{
  "n_layer": 10,
  "d_model": 768,
  "n_head": 24,
  "n_kv_head": 24,
  "head_dim": 32,
  "d_mlp": 4608,
  "vocab_size": 31871,
  "activation": "tanh_gelu",
  "norm": "layernorm",
  "norm_place": "pre",
  "norm_eps": 1e-06,
  "positions": "learned",
  "qk_norm": false,
  "attn_scale": 0.177,
  "bias": "all",
  "tie_embeddings": false,
  "parallel_block": true,
  "init": "uniform",
  "init_std_qkv": 0.0191,
  "init_std_o": 0.0191,
  "init_std_up": 0.0191,
  "init_std_down": 0.0,
  "optimizer": "muon_variant",
  "lr": 0.00874,
  "lr_mult_down": 1.5,
  "beta1": 0.95,
  "lr_head": 0.00356,
  "grad_clip": 2.0,
  "warmup_steps": 200,
  "schedule": "wsd",
  "decay_fraction": 0.878,
  "decay_shape": "linear",
  "final_lr_fraction": 0.05,
  "batch_tokens": 131072,
  "seq_len": 512,
  "doc_mask": true,
  "train_tokens": 950800000,
  "steps": 7255,
  "dataset": "wikipedia_en"
}
MLP neurons of a small language model. Each row is named by its layer, matrix (down: output weights) and neuron, and shows model dimensions 576-671. Each number is 500 + 50 x the weight over its row's rms, rounded and kept within 0 to 999. Numbers have three digits each.
A block is one neuron, or neurons of one layer that tend to fire together. After each block is what it responds to, as a language model described it from the Wikipedia text at the highest values.

L2.down706:507494526489503430458508525552493480379450508478425574470407445483498462365535503519502507481543546486570529481444527453514457488514517510453472439507490452516502484567454529550452503481562561503445508431526593454478556502538518398531525482547489517563475453483465531506462450477543536505
L2.down1875:561487506427551392542530494554569498548528492535562467430470468573510422495464581509436507561509511503498593522447492495426501509460469476519608450446525533537534486513457507526511488510371429491473538472437465501593557538439505506493565478424391474484530468487474467461476374450548473486
L2.down2391:470467411460464483508482457530429568470467479404541598549444487573578539506551579431483511444460389515517496478448582428551464494558485455455487402533498442549492465456587491460462470504440570545503497532485475417546504443502566512457517518570444482579539580534506541530456532444555574481
L2.down3106:518487602459509371520558490455487490406446506496478536530525387465569585511640510547524483486447464457487398554525521518491406469480560518469500555498490495499476510524503527498453520569540506474408601488504483572499578480458499525533448518509534480513511493495525537546467425627504479495
Responds to: Structured table and list cells. Tokens inside Wikipedia tables, infoboxes and numbered lists, chiefly the period after a number or No (No., 5., Vol.), plus header words such as charts, Peak, Total, million.

L3.down1405:514433489418498430536503471555427480516532501532523528522366454433540462466570456422552461411506415504433576475518540507547517458505473544453543397560443507527587423488555482531511539538475516576485508442499440533423593449539545494611523475511608439556521550632432393549549544432510496433
L3.down2275:450479477531570517560568451452572430496487500449530537494480449577496481474544605488532634482452507500537560518512528479473462557538389482454477544508530415628322509466566484523503436483499526534440425517484463502466542543454553464542469510508554419577509526472499443412460488474488567390
L3.down2720:440468507508425494493534422492517523502570497519510437504479540503505464551514535468422507516434416416487524427433504447533480496551545452466452494538515538583441476436586569543461511559502517490506521524436460439514540415550558475532474541404582520469552498599434406601477522364546482521
L3.down2887:508488599501514463449534540523558456542458484441540548545483517484443452429454601527484482526555480542479524517477496516476467517488455561511468508524528517466436489457528625523520428507504666523536461472508475470566477519534469470419472504470444520485492478633454372469522508425513419472
Responds to: Table cell separators. Pipe separators in Wikipedia tables, especially the first cell of a row, like election results' | Republican hold and ranked lists' 8 |.

L3.down571:587476415504558494488506546434454460431567536454473538574584459482455466541516534478542483456495452602436505538445466508461514471464508504504618449478513506547509418511457498564495478516510533478520507469499516537559509553514495515500456497576491504490461464530536448491582483485483516552
L3.down2419:550389494504519542473539445483577585504635531490493562593488580546459489601492458450589471480486508426542507509458534503423477487489439485528516481458504493543456479388514612537514540496530533470469556514478418412450483558537486473398510447405532513471397560481478603430535490517416454544
L3.down3406:582491533529484552488623479506527496476485569536493492498462558563504523510540383530535472516422526498562552414536557484519371498504464475487510485461551560505469630527535562490509600528338446543599464471483519524446526571596448461410558528455590452470455488628550481553529525478459468507
L3.down3748:497479567448520419507437462479500443525480504375543544483469540491559507519534455549523439491546493498446466472414486454553462381521419518489460445532535480499567544467364516592509427507517455590462504505427493456533442478491539567483484401574586586435506439458549502519551448453450530650
Responds to: Name-continuation tokens. Second part of a multi-word name or phrase, mostly surnames after given names in sports results tables (Shyla, Isayev), also 20th Century, 1980s.

L2.down800:508417385516564471437432492581475569517601516508525457509534478429449446465542451474478565474425478487551524533527390444500448469504539516473468494508503498472648512447581526503524469423554529502510590488394534513540504485518492469523554498522505524438481542493413473525455523534520537477
L2.down933:565489473582604493516473508445544491451565536497475539464472449469482443521467419531574378507460427504577440602492442540492524423549476562462510491585476480546512484464535577507523417474548522497534567459553493490441500611438494572556533523559488462519524515520615471497426439503538498569
L2.down941:495462493369536488503522448494469479535497518542489472495455512586407531466519511449443479559544503535491513456511466522523525502477445436562546532459532565469523488410490460531578551499430473511389612525550532504554481527466572467483504476457408471453535474448466468536607418463524517472
L2.down2198:606430505536538509498581511570500461481610537594517582509558489569460469493585505591517563452530502475550398457547504445550458510567401510504472559573541509475446540516534489516459551555502469509438523594536443565551575545353541499550487517459503482442400551448530509370500505516521425663
Responds to: Name-start word pieces. Opening or middle word pieces of personal names and titles, often "Man", in tables, lists and credits, e.g. Man(ish), Man(afov), Ver(kade).

L6.down265:509494408544457496588469505478472563558501577483582429487477624501552473547566471522574480473430579477431411420555401594516490545473560507578510447426511449568468503542556498483583531489444445448498454499479592489531495438470490558512532472533557541433498441565537503508611495442484557464
Responds to: Name pieces in lists. Opening word pieces of personal or foreign names in tables and lists, like Man in Manish or Manafov, K., Ch in Chardy, plus scattered mid-word pieces.

L6.down2107:450479518493511439410529463518528518518497506485434507535511456534497474530506456428404537616571556462550416452593484516563476552421493541504541407522427491525549493503557534598515491560576503604521562482474395507540501495485512447470450493417536483496452468516426477492447439464597549508
Responds to: Music chart discography tokens. Tokens in music discographies and chart contexts, especially peak-chart-position table headers (pipes, country codes like CAN), chart names (Pop, R&B, Chart), and ranking words (place, list, rankings).